From a checkpoint of a small transformer trained on Wikipedia.
Size: 8 heads of 64, vocabulary 32000, 82.6M parameters.
Architecture: LayerNorm before each block, no biases in attention or MLP, untied embeddings, normalized queries and keys, attention and MLP in parallel.
MLP neurons of a small language model. Each row is named by its layer, matrix (up: input weights; down: output weights) and neuron, and shows model dimensions 224-319. Each number is 200 + 20 x the weight over its row's rms, rounded and kept within 0 to 999.
Before each neuron's rows, "fires on" lists the tokens most often at its 100 highest values on Wikipedia text that the model never trained on; "fires before" lists the tokens most often just after its 100 highest values on Wikipedia text that the model never trained on.

fires on: " (1)", " Yes", " 1994)", " (2003)", " None", "This"
fires before: " |", "\n", ",", " is", "."
L2.up1185,255,196,182,249,199,202,187,159,227,205,161,207,204,190,171,204,188,197,201,238,208,205,209,199,186,186,216,212,196,179,208,193,215,200,206,210,205,186,213,186,194,200,174,194,231,173,179,185,186,204,197,182,200,158,216,157,217,201,183,202,224,188,189,189,176,195,180,204,218,165,185,237,186,219,222,215,183,210,206,197,192,211,222,243,187,199,176,239,176,250,203,183,183,216,208,225
L2.down1185,209,178,199,198,179,194,240,154,177,163,202,183,215,246,224,213,176,174,198,210,213,178,224,230,194,188,195,185,228,197,209,203,216,201,222,213,166,204,184,206,197,215,188,212,189,206,184,183,186,195,210,217,209,199,194,184,216,174,224,193,167,199,226,187,203,222,184,238,201,195,172,237,209,209,182,173,183,211,206,217,224,187,206,226,137,192,220,189,176,208,165,207,223,244,202,237

fires on: " |"
fires before: " —", "\n", " 0", " ", " 2"
L7.up1383,215,212,187,194,235,206,187,200,174,211,223,216,210,209,234,222,190,231,211,207,199,178,189,182,215,209,190,222,166,227,185,187,196,179,214,186,215,190,185,198,232,201,185,196,239,256,182,214,165,222,217,166,223,214,189,205,181,188,201,142,213,179,203,197,198,197,184,194,220,199,198,165,187,200,187,183,222,204,208,184,246,253,188,192,177,191,195,233,197,209,164,215,205,235,238,234
L7.down1383,227,191,212,191,213,214,192,226,186,220,192,245,209,188,245,191,194,236,188,215,205,223,216,193,218,230,182,188,213,195,179,195,211,217,176,173,228,198,199,227,215,201,228,159,195,230,210,224,178,195,191,242,243,217,215,162,218,199,202,182,192,209,162,180,183,192,205,212,207,167,197,219,193,232,207,186,152,191,232,213,199,204,211,173,195,181,185,176,194,197,212,211,208,224,217,212

fires on: "\n", " =", " and", " US", " ==="
fires before: "\n", "|", "("
L7.up429,187,216,222,182,227,161,216,217,211,167,192,246,174,176,168,202,236,212,185,189,222,203,231,205,213,197,191,216,213,226,213,184,210,184,194,206,236,200,157,184,180,188,205,198,220,208,184,197,239,182,184,213,189,224,170,194,219,190,219,245,197,185,201,232,203,210,185,195,173,208,226,190,176,215,177,232,193,179,199,199,194,226,223,190,199,171,192,206,176,223,182,205,149,199,194,187
L7.down429,210,183,197,169,162,215,228,215,188,224,207,184,196,199,205,237,195,185,216,192,215,199,220,218,198,174,208,196,214,177,196,205,187,191,204,163,195,190,230,213,239,228,164,200,188,193,190,202,200,208,211,212,227,181,179,224,214,208,228,171,190,190,216,187,203,205,196,191,195,183,171,212,176,151,214,173,206,226,213,192,207,239,197,170,197,210,228,237,213,193,208,196,194,189,203,199

fires on: "\n", ";", " World"
fires before: "-", "\n"
L7.up967,190,226,196,162,212,234,224,210,200,191,164,193,187,220,200,201,190,209,232,214,209,219,211,240,217,195,215,183,213,221,219,201,245,191,185,199,190,169,216,226,178,182,200,210,179,167,197,198,205,244,200,192,209,193,196,212,227,207,212,217,220,226,208,210,197,174,184,193,189,164,170,200,174,189,205,178,219,209,172,210,212,175,210,178,213,217,205,218,238,224,212,238,184,197,186,169
L7.down967,191,205,230,216,206,218,195,211,226,210,193,198,206,181,184,177,206,191,201,194,212,175,212,205,213,193,185,203,184,194,219,186,191,203,224,219,203,211,211,212,195,191,221,223,188,182,203,188,180,196,181,216,205,217,200,156,181,205,191,230,219,203,195,218,216,190,187,211,233,184,204,220,209,172,222,150,223,179,207,229,198,222,174,182,212,228,193,210,178,197,236,198,239,177,214,203

fires on: "\n", "=="
fires before: "\n", "|"
L7.up1484,187,170,191,185,219,182,195,205,188,206,151,186,199,166,208,202,205,205,209,164,157,202,194,182,188,177,195,222,220,193,221,197,208,205,178,201,212,210,190,206,193,213,187,202,205,183,205,185,219,182,171,174,177,215,171,200,248,173,236,234,198,160,201,184,216,175,202,196,190,220,202,208,187,170,173,207,191,189,192,211,172,193,183,187,166,205,213,193,205,174,178,176,203,218,211,197
L7.down1484,185,222,200,178,204,198,200,234,191,181,222,196,220,195,210,198,203,204,176,205,213,196,201,187,209,192,182,173,240,183,173,185,211,203,218,199,203,185,217,198,190,203,207,190,189,168,180,185,200,197,189,223,203,215,215,209,189,197,205,234,216,203,225,195,192,206,198,214,218,176,226,242,203,190,171,187,207,172,208,201,174,198,197,205,197,208,176,183,192,223,215,212,192,208,196,211

fires on: "==", "\n", " ==", "==="
fires before: "\n"
L11.up931,224,203,178,206,200,211,197,156,213,203,156,201,222,210,203,200,168,170,214,212,210,229,219,235,204,222,190,212,192,177,197,193,213,215,222,219,233,217,221,211,198,158,210,191,203,213,202,218,215,163,204,202,181,153,179,185,209,201,224,219,202,201,226,201,195,204,183,167,183,198,185,181,211,181,203,175,227,224,204,206,216,181,228,210,208,219,186,201,224,227,220,182,201,170,219,181
L11.down931,204,238,192,180,195,172,186,223,189,218,192,205,193,190,181,191,161,211,207,230,207,168,189,216,191,237,193,220,185,197,181,185,190,245,203,193,177,232,211,183,188,220,234,206,203,162,207,154,172,191,254,176,222,225,219,196,165,196,163,197,210,193,200,189,197,209,186,208,204,201,189,182,203,180,209,195,164,183,217,209,188,210,193,188,195,197,223,205,189,211,204,206,183,229,211,211

fires on: "\n"
fires before: "-", "\n"
L7.up152,176,186,189,187,211,194,190,164,235,179,190,236,223,196,185,195,221,196,220,204,165,208,218,215,211,207,206,185,192,197,196,203,228,203,215,161,212,204,172,206,184,184,212,228,190,187,202,217,237,215,208,205,197,192,166,220,222,213,190,205,186,226,211,245,171,203,198,191,258,226,230,220,195,214,212,214,212,219,208,165,185,173,199,218,173,235,192,224,223,231,200,200,193,235,206,169
L7.down152,209,224,222,180,198,199,184,229,210,208,165,187,193,197,188,186,210,185,206,216,212,185,202,207,205,231,218,195,189,183,165,186,171,203,184,198,204,205,172,221,187,190,208,215,199,201,223,208,196,179,221,211,200,195,187,201,210,221,195,168,257,213,168,195,221,200,200,194,207,184,176,225,198,214,226,202,191,173,211,184,185,200,184,177,228,220,186,202,187,195,205,210,199,157,209,179

fires on: "'", "’"
fires before: "s"
L7.up1393,206,208,203,158,205,221,228,216,224,234,183,221,194,194,187,221,230,199,237,188,201,158,203,213,214,213,214,209,204,185,190,195,189,207,206,165,212,196,192,212,178,175,204,197,202,160,165,163,185,187,172,193,244,218,181,202,226,212,211,198,180,177,223,210,182,142,189,210,177,209,180,208,184,192,200,211,202,186,230,239,200,205,194,178,196,206,191,217,189,167,222,211,186,202,211,224
L7.down1393,187,197,216,223,199,197,219,192,174,178,169,200,182,206,196,209,205,184,179,198,171,218,202,196,201,206,224,216,214,184,199,190,196,214,191,182,189,195,204,197,198,203,216,190,258,180,188,179,228,184,226,173,195,197,211,228,188,188,217,208,167,164,175,183,210,192,226,205,181,182,200,186,217,183,242,188,192,171,223,215,213,182,134,180,200,203,186,198,208,179,209,208,177,194,203,222

fires on: "\n", "==", "===", " =="
fires before: "\n"
L11.up1477,202,158,172,183,178,191,216,154,212,244,204,191,235,248,163,184,186,224,177,239,191,183,174,221,220,187,211,190,202,190,200,182,218,175,223,176,221,190,164,237,212,181,185,198,197,199,200,180,184,221,179,198,178,191,188,210,220,234,189,194,223,231,210,180,181,226,218,143,189,210,168,186,185,179,172,196,192,203,204,204,199,208,185,209,169,187,168,189,207,222,206,159,201,200,178,178
L11.down1477,211,229,207,188,207,221,211,213,217,177,186,213,209,185,180,174,180,192,186,203,204,211,217,175,226,183,169,218,190,225,184,193,207,158,192,212,201,184,206,188,207,196,193,172,197,184,187,179,193,195,203,191,207,182,190,213,203,206,164,203,216,193,218,192,196,218,184,217,205,179,223,194,197,209,151,223,216,195,235,158,214,202,216,209,184,194,185,198,188,168,176,204,198,178,222,178

fires on: "'", ")", ".", "ph"
fires before: "s", "\n", "ate", " He"
L11.up1275,193,204,205,183,190,183,203,189,209,221,224,210,205,197,210,193,228,216,220,221,211,216,222,211,205,199,207,191,229,215,199,222,216,198,204,219,190,185,208,194,160,216,179,197,181,175,195,225,219,173,200,218,202,190,202,222,177,174,207,203,208,187,188,201,189,172,198,185,190,248,185,199,213,197,198,212,181,196,206,243,234,234,195,211,245,193,206,174,206,214,218,210,201,187,173,211
L11.down1275,205,174,192,209,184,199,177,204,221,185,201,180,248,219,189,204,202,214,198,154,225,190,193,194,200,181,194,211,168,186,190,167,193,203,192,210,171,231,208,202,204,193,217,179,199,225,192,209,186,219,207,223,189,255,194,218,204,237,182,176,193,214,173,250,229,228,182,186,200,199,181,198,206,206,178,175,206,176,183,159,202,212,158,195,213,210,187,228,206,217,218,194,184,210,210,194

fires on: "'"
fires before: "s"
L7.up1253,223,226,180,212,197,144,201,196,199,188,207,192,189,207,193,220,191,220,217,167,200,175,158,196,207,193,219,198,213,176,228,183,232,202,220,197,183,215,168,231,196,209,168,156,197,194,190,194,189,173,224,195,183,215,225,220,197,220,190,211,186,178,208,182,208,183,193,174,173,251,211,186,156,179,213,213,218,224,185,178,234,207,228,215,205,229,222,216,217,223,203,246,190,210,190,215
L7.down1253,226,233,195,191,193,203,245,184,223,199,147,199,194,197,226,213,202,186,202,184,181,180,175,201,176,187,208,216,191,217,177,201,184,221,216,200,202,201,233,205,211,193,180,184,183,185,202,211,209,209,148,209,198,210,187,195,174,200,202,161,173,188,221,193,192,228,220,197,225,184,184,243,223,210,198,190,249,204,181,204,200,187,202,196,203,241,223,164,158,179,186,193,196,163,210,144

fires on: "\n", "==", "==="
fires before: "\n"
L11.up53,203,170,182,182,225,218,193,167,187,240,243,215,206,180,163,191,230,202,181,211,212,205,191,142,209,192,203,206,209,214,187,186,178,215,189,185,215,173,200,214,212,145,218,189,190,198,251,188,219,179,187,193,214,228,204,186,217,194,186,177,226,207,204,196,185,206,216,172,166,216,160,171,191,194,185,197,202,206,208,191,202,217,226,230,171,201,210,196,232,243,179,219,201,195,166,214
L11.down53,207,197,209,201,167,208,193,238,242,171,210,214,239,203,217,205,202,204,213,245,204,180,170,234,156,231,199,195,187,175,202,216,194,231,181,216,190,212,209,225,176,212,231,184,190,196,215,179,180,168,207,201,214,199,207,251,174,191,176,200,201,198,201,206,213,207,172,199,188,203,161,209,180,219,227,183,197,196,200,196,175,197,189,191,204,189,186,215,188,203,176,190,149,204,197,182

fires on: "===", "==", "\n", " no", " as", " =="
fires before: "\n", " the"
L11.up730,189,219,235,201,207,218,197,206,204,201,207,218,212,195,188,250,206,221,228,178,198,189,185,183,252,186,217,212,166,238,193,175,200,203,211,209,217,221,166,233,195,177,196,221,207,198,196,222,201,159,190,238,210,237,224,165,201,196,207,205,202,177,211,231,168,223,229,200,191,194,211,207,187,245,210,213,182,227,199,219,232,211,199,189,206,201,178,198,200,191,215,187,227,208,195,202
L11.down730,213,214,221,209,194,197,199,181,180,215,240,227,213,223,217,201,187,227,204,234,199,178,212,204,204,223,158,198,206,190,218,236,216,210,169,192,194,211,184,172,204,231,227,245,171,189,241,213,178,205,222,193,201,205,183,201,181,236,196,183,191,209,190,207,184,223,220,198,205,203,170,201,199,205,186,179,208,215,168,204,204,210,168,227,209,213,190,180,176,190,207,221,185,169,217,193

fires on: "\n", "==", "===", " =="
fires before: "\n"
L11.up763,235,170,189,201,199,205,214,230,205,214,219,224,194,212,203,228,206,210,196,204,203,179,219,244,207,190,215,201,181,244,213,186,183,161,223,177,235,182,191,200,189,185,157,221,201,201,196,181,194,187,209,160,178,204,233,210,223,187,183,198,212,229,215,199,180,185,213,176,194,190,183,215,211,218,212,189,186,216,193,231,177,189,190,202,204,212,177,243,230,185,174,184,187,195,184,204
L11.down763,191,181,218,179,197,187,222,171,204,175,187,203,227,187,214,183,201,165,215,179,200,187,214,190,203,176,168,213,182,230,200,196,214,182,171,197,186,195,188,186,233,217,224,211,188,168,181,202,182,199,199,198,193,209,161,234,199,200,211,195,192,205,198,223,185,211,180,215,233,218,178,190,174,204,214,199,190,228,188,175,214,199,199,193,205,206,212,174,214,198,186,189,193,212,174,217

fires on: "===", " ===", " in", "==", " ==", " from"
fires before: "\n", " the"
L7.up80,183,245,183,181,187,203,196,209,173,188,187,221,180,200,195,207,226,195,151,191,198,201,173,190,213,195,196,196,221,201,177,170,172,166,220,207,194,190,231,225,210,208,184,186,198,209,214,201,170,183,243,192,220,223,228,215,214,198,223,238,214,231,181,184,181,166,190,207,176,195,235,182,185,237,165,161,211,217,212,162,188,211,233,209,197,178,196,214,195,208,174,191,207,196,188,194
L7.down80,181,199,203,197,180,204,183,211,201,195,177,211,184,202,212,180,169,197,204,219,212,198,160,227,209,231,172,206,174,221,211,179,209,170,192,155,201,183,203,165,203,192,192,206,182,194,195,203,184,199,201,226,174,214,216,207,186,222,173,193,210,185,211,168,226,210,163,170,211,214,207,174,179,192,231,217,202,187,192,223,229,187,197,206,208,219,203,198,202,198,206,203,203,197,168,222

fires on: "'", "ve", "de"
fires before: "s", "er"
L7.up716,224,209,159,174,160,219,205,166,198,196,188,203,191,213,205,159,238,153,220,180,200,194,213,219,220,201,199,181,184,222,206,190,188,194,188,214,190,223,230,190,180,196,191,202,230,212,207,184,204,177,203,207,241,168,184,174,176,214,195,216,232,191,220,191,208,210,161,189,196,171,190,211,176,181,246,194,208,169,228,207,196,180,178,239,187,192,235,194,212,185,202,201,201,197,171,184
L7.down716,215,178,223,185,198,187,174,219,187,169,225,207,227,206,214,199,202,223,185,217,230,223,208,178,182,208,222,165,214,198,194,173,210,230,169,179,185,229,224,163,222,241,214,208,229,198,198,216,207,217,209,197,195,210,170,182,195,245,207,210,206,201,222,195,192,188,222,196,234,177,259,172,216,225,196,182,204,180,204,181,203,170,169,190,186,229,199,204,222,207,219,188,183,209,214,189

fires on: " when", "\n", " When", " whe", " ==="
fires before: "\n", " he", "ther", " the"
L7.up1050,219,217,227,210,200,212,215,216,232,211,195,245,232,187,208,173,208,200,202,192,214,208,194,228,211,206,210,178,224,212,226,191,181,221,213,184,207,192,200,212,203,170,199,197,181,217,197,167,185,208,180,199,192,176,199,151,218,220,215,174,212,198,192,189,176,205,206,204,209,211,192,193,212,173,182,208,198,188,223,215,204,204,232,207,205,216,216,201,230,167,228,187,206,189,202,179
L7.down1050,193,195,238,232,188,183,213,172,220,209,175,211,183,187,200,214,195,172,228,204,188,227,190,181,179,187,200,207,217,233,209,187,198,174,186,186,228,197,230,200,198,184,196,196,196,217,205,158,201,237,189,187,180,174,194,192,194,206,208,188,196,207,182,213,248,208,199,223,222,181,191,192,194,207,183,185,239,210,263,223,202,193,201,205,203,209,208,224,189,194,182,173,171,186,213,174

fires on: "\n"
fires before: "\n", "English"
L7.up749,253,183,177,177,171,205,202,205,222,220,167,184,207,205,212,190,162,207,156,157,228,203,186,165,219,231,214,213,185,183,212,174,205,206,189,196,196,190,189,200,174,204,196,208,192,200,186,205,160,206,195,184,223,229,198,202,213,204,181,195,233,210,183,193,214,208,196,225,216,202,180,194,194,217,189,177,217,211,193,174,187,210,215,203,224,240,232,212,217,201,182,205,209,217,221,203
L7.down749,229,189,178,207,191,197,181,202,204,193,147,179,195,201,198,192,229,186,229,198,231,177,187,206,215,207,204,214,191,213,210,171,149,228,200,234,218,191,207,202,219,195,250,187,213,160,184,174,200,196,216,194,180,190,153,196,237,207,177,185,204,215,189,185,213,203,212,197,193,198,188,196,179,184,175,234,215,224,206,230,190,220,214,250,158,215,186,210,208,171,171,201,208,228,193,198

fires on: "==", " ==", " Photo", "==="
fires before: "\n", " |"
L7.up1351,209,151,172,205,200,201,163,242,173,191,244,224,182,209,177,207,203,192,206,192,218,202,214,195,201,198,217,209,225,197,210,179,221,212,196,196,199,220,214,237,156,164,169,227,189,207,231,197,223,227,193,221,217,197,213,185,190,206,231,235,233,190,228,199,184,212,197,182,153,205,201,201,193,199,203,184,182,231,179,221,172,223,196,215,202,188,172,248,214,181,225,177,216,226,177,188
L7.down1351,214,197,197,179,214,203,212,201,188,224,206,215,234,200,185,182,208,225,221,207,195,204,196,199,195,219,183,210,192,233,228,202,204,203,182,182,205,213,201,202,198,183,189,196,197,210,195,191,215,196,207,191,203,200,218,194,219,178,204,200,224,183,195,214,203,214,200,233,235,201,195,207,218,195,180,216,221,215,197,224,210,217,196,209,204,176,183,181,196,208,175,237,194,207,233,194

fires on: " =", " ===", "===", "==", "====", " =="
fires before: "\n"
L7.up1296,213,210,238,189,214,215,236,228,234,172,189,236,196,196,177,145,217,212,213,209,204,212,177,190,218,208,210,229,211,201,186,182,184,188,205,190,220,232,181,181,181,194,196,215,192,212,191,205,176,199,189,228,216,206,184,185,182,220,207,223,199,214,191,226,203,228,182,208,210,215,177,216,219,195,186,184,208,205,193,185,249,227,197,227,223,186,225,191,226,179,145,213,166,206,185,201
L7.down1296,199,244,188,188,188,198,219,187,149,199,178,216,185,215,203,212,232,211,214,189,148,207,229,190,203,207,191,203,201,175,231,188,176,205,203,189,227,237,179,168,173,151,202,208,215,200,194,199,202,174,220,199,168,192,198,209,220,193,195,215,193,191,187,180,226,194,203,200,203,200,194,203,171,191,196,208,184,214,228,222,222,157,218,197,198,184,221,189,182,215,193,176,223,211,224,224

fires on: "\n", " Coll", " also", "x"
fires before: "-", "\n"
L7.up445,189,166,227,175,192,193,229,206,235,232,200,213,198,181,193,162,217,197,195,158,173,211,211,168,191,192,219,194,196,193,237,219,207,205,213,213,213,189,201,182,176,187,212,229,195,208,172,200,183,175,204,168,216,207,205,204,194,177,198,224,200,213,170,210,177,205,192,238,219,195,204,160,211,193,165,182,194,202,198,183,202,196,204,251,218,217,223,198,236,183,183,188,205,210,172,181
L7.down445,210,214,217,226,189,187,187,218,210,223,178,203,198,184,177,182,239,185,226,204,180,191,220,215,184,214,197,185,170,216,199,204,191,212,168,192,198,185,217,208,105,176,236,185,223,181,205,169,176,210,187,214,200,219,165,194,179,191,199,206,202,193,208,196,174,201,193,197,205,183,144,213,213,192,220,181,197,176,240,214,198,210,169,195,206,178,204,168,215,211,230,196,177,202,182,190

fires on: " |", "---|---|---|---|", "s"
fires before: "\n", " Set", " "
L11.up395,235,192,178,223,199,198,169,178,218,222,184,221,227,228,183,217,185,254,171,204,236,174,199,196,190,201,208,180,216,211,185,223,176,186,224,192,196,241,179,178,185,226,215,190,201,203,197,216,173,202,184,208,224,204,182,221,211,193,175,169,199,195,218,166,193,186,177,200,200,156,210,212,194,212,209,206,213,187,204,208,202,202,205,201,224,199,176,213,191,211,175,219,158,188,187,218
L11.down395,176,193,189,177,186,210,172,169,215,230,227,238,185,238,166,204,190,198,191,180,179,216,194,205,229,194,201,188,216,186,208,170,229,188,187,205,181,212,191,195,221,208,219,172,202,197,172,203,218,167,163,177,159,221,233,225,188,208,222,219,213,183,195,201,191,219,194,200,209,212,208,199,207,233,187,223,176,196,233,229,198,208,200,197,216,218,232,196,177,223,222,215,159,251,178,202

fires on: "\n"
fires before: "\n", "-", "s", "|"
L7.up316,211,200,204,180,188,173,230,211,192,193,217,218,224,179,186,203,181,228,224,203,190,224,185,208,211,179,219,195,220,214,202,206,226,194,177,224,213,241,202,194,179,199,197,215,183,178,208,198,210,191,193,173,202,219,213,239,167,190,199,231,191,197,192,187,180,199,154,218,230,205,249,189,167,212,224,200,151,195,213,200,205,235,224,194,248,217,183,236,217,215,182,253,189,176,166,201
L7.down316,189,222,200,214,227,233,208,190,178,167,207,230,166,190,208,205,202,217,213,160,198,181,217,208,185,180,192,176,226,175,238,199,179,192,166,205,188,202,212,175,208,227,199,230,199,223,240,202,199,209,180,208,194,236,230,215,204,182,201,181,192,175,195,198,223,188,189,229,198,193,169,216,212,219,184,188,185,195,199,231,204,180,198,165,214,203,205,213,174,185,199,187,220,197,237,195

fires on: "'"
fires before: "s"
L11.up667,159,192,182,177,199,189,216,201,218,218,182,202,223,218,180,184,256,194,237,219,185,200,223,216,185,201,201,193,217,233,179,227,238,229,238,174,138,219,195,235,173,199,229,201,223,194,192,188,215,212,206,215,178,200,160,197,208,167,216,179,205,236,195,198,219,200,202,209,194,192,185,168,211,221,229,228,231,168,196,199,195,197,198,193,180,177,183,195,219,236,209,227,224,239,242,185
L11.down667,228,191,184,183,215,220,219,199,160,208,192,199,190,203,217,215,201,239,191,209,188,215,216,218,208,192,168,178,204,223,183,161,196,202,173,161,183,169,209,188,186,162,225,184,205,189,205,220,200,202,247,190,171,195,188,210,199,197,185,204,217,206,222,217,243,231,168,194,192,215,200,194,191,211,205,205,188,212,220,223,211,204,210,167,174,216,216,193,220,184,191,172,216,193,204,216

fires on: " (1)", " (2)", "_{2}", " (0)", " (3)", "^{+}"
fires before: "\n", " |", "O"
L2.up1142,182,211,176,251,189,212,209,202,234,220,226,194,203,233,211,227,219,187,211,227,169,200,239,182,216,201,200,164,190,204,181,178,204,221,199,165,255,192,223,180,221,213,190,207,239,205,213,165,202,160,201,246,188,185,178,194,209,185,166,174,215,207,207,211,190,185,168,220,177,215,161,204,171,197,194,208,229,195,212,215,219,224,220,206,200,205,203,190,191,203,205,221,167,182,235,194
L2.down1142,185,200,213,182,173,204,220,139,214,179,221,187,207,199,238,229,194,214,201,187,193,181,233,184,186,204,204,187,195,184,171,184,187,227,205,195,200,201,226,209,184,209,206,208,214,210,213,205,175,188,150,208,188,203,185,168,228,196,196,198,160,221,216,204,193,206,176,200,183,167,181,191,217,210,202,235,163,223,190,195,219,208,182,171,178,188,178,199,204,251,210,193,217,190,228,209

fires on: " 0", "'", " |", " 0;"
fires before: " |", "s", "m", "ve", " and"
L7.up1138,185,161,170,180,163,208,216,206,225,218,194,197,176,173,159,190,195,210,166,199,200,237,210,194,194,217,175,205,189,236,203,206,217,232,163,192,217,188,201,205,192,242,186,171,179,205,172,223,221,205,201,229,197,208,210,183,158,174,164,197,172,196,185,202,169,209,184,209,204,231,189,212,175,206,211,208,183,215,208,178,232,200,193,251,213,144,198,163,197,192,183,200,195,177,212,203
L7.down1138,193,202,204,181,207,217,191,209,184,217,200,186,189,198,234,203,208,189,193,182,213,201,261,183,187,219,181,201,220,163,223,159,141,207,194,159,213,193,187,210,212,216,187,193,244,177,168,216,179,182,208,209,187,225,202,220,230,210,187,217,201,176,229,207,228,202,192,175,228,196,192,249,208,183,210,179,195,179,196,191,200,189,188,207,220,197,192,193,180,203,187,182,177,166,210,211

fires on: "==", " ==", "==="
fires before: "\n"
L7.up672,231,191,236,182,210,181,215,193,231,168,223,250,164,217,176,203,233,217,246,206,234,163,220,216,245,218,199,153,210,237,211,162,194,196,154,205,206,168,170,219,182,186,206,226,199,190,217,200,191,201,190,213,185,176,220,164,208,179,195,206,184,223,210,225,202,170,210,213,197,211,230,209,189,191,199,169,180,241,189,206,209,199,201,228,207,197,171,215,174,154,204,198,191,218,169,180
L7.down672,210,215,215,216,202,166,212,171,197,164,190,176,212,228,154,179,217,201,167,167,178,212,184,197,218,182,202,197,187,170,221,169,203,196,235,208,182,214,194,237,203,187,234,197,180,236,216,197,228,210,178,198,185,214,237,206,201,182,214,243,198,203,203,204,207,214,240,184,156,217,193,163,218,207,197,208,223,219,216,250,196,181,214,207,187,207,255,190,209,206,193,189,199,202,193,199

fires on: "\n", "==", " ==", "==="
fires before: "\n"
L11.up791,220,201,187,188,217,194,214,178,178,221,181,224,195,239,154,207,189,201,168,201,218,166,179,210,200,213,200,229,229,210,211,190,172,186,219,199,227,196,195,176,178,196,160,216,201,208,242,193,200,181,186,206,200,184,184,193,213,186,200,217,225,226,204,194,200,196,215,168,212,211,174,182,192,198,197,186,229,212,177,207,209,192,189,235,196,181,190,205,256,216,206,180,205,189,156,215
L11.down791,169,214,228,204,179,200,188,176,190,163,186,176,191,187,204,218,209,199,205,180,185,201,199,181,176,181,181,180,240,229,235,245,219,196,239,205,196,209,175,179,216,171,228,165,218,238,180,174,215,209,191,204,182,190,200,215,191,205,211,199,182,219,191,228,204,201,187,186,197,177,223,188,192,181,168,185,173,196,217,214,207,196,180,224,226,171,165,173,210,201,193,205,187,202,196,205

fires on: "===", " ===", "====", " in"
fires before: "\n", "==", "===", " the", " |"
L11.up739,190,214,233,205,193,241,226,169,202,195,210,196,201,194,251,219,237,240,218,186,217,204,173,166,163,244,206,185,192,144,224,240,234,193,230,213,235,171,189,198,223,182,165,200,209,204,201,237,176,218,227,202,201,192,204,184,183,210,219,218,212,198,201,203,192,211,168,223,202,187,188,188,176,203,201,223,203,190,214,186,188,200,205,196,191,206,217,196,185,165,216,189,195,225,219,220
L11.down739,193,213,200,240,227,180,197,215,196,202,194,208,229,178,174,179,214,217,172,170,222,193,158,198,198,214,223,195,212,212,217,213,187,202,214,182,186,227,176,211,203,207,219,206,198,177,192,172,200,172,201,198,159,211,199,199,193,196,203,165,192,181,222,180,217,221,186,197,204,226,206,168,204,194,218,224,183,210,209,196,193,229,180,218,144,230,192,211,217,210,186,204,184,194,178,213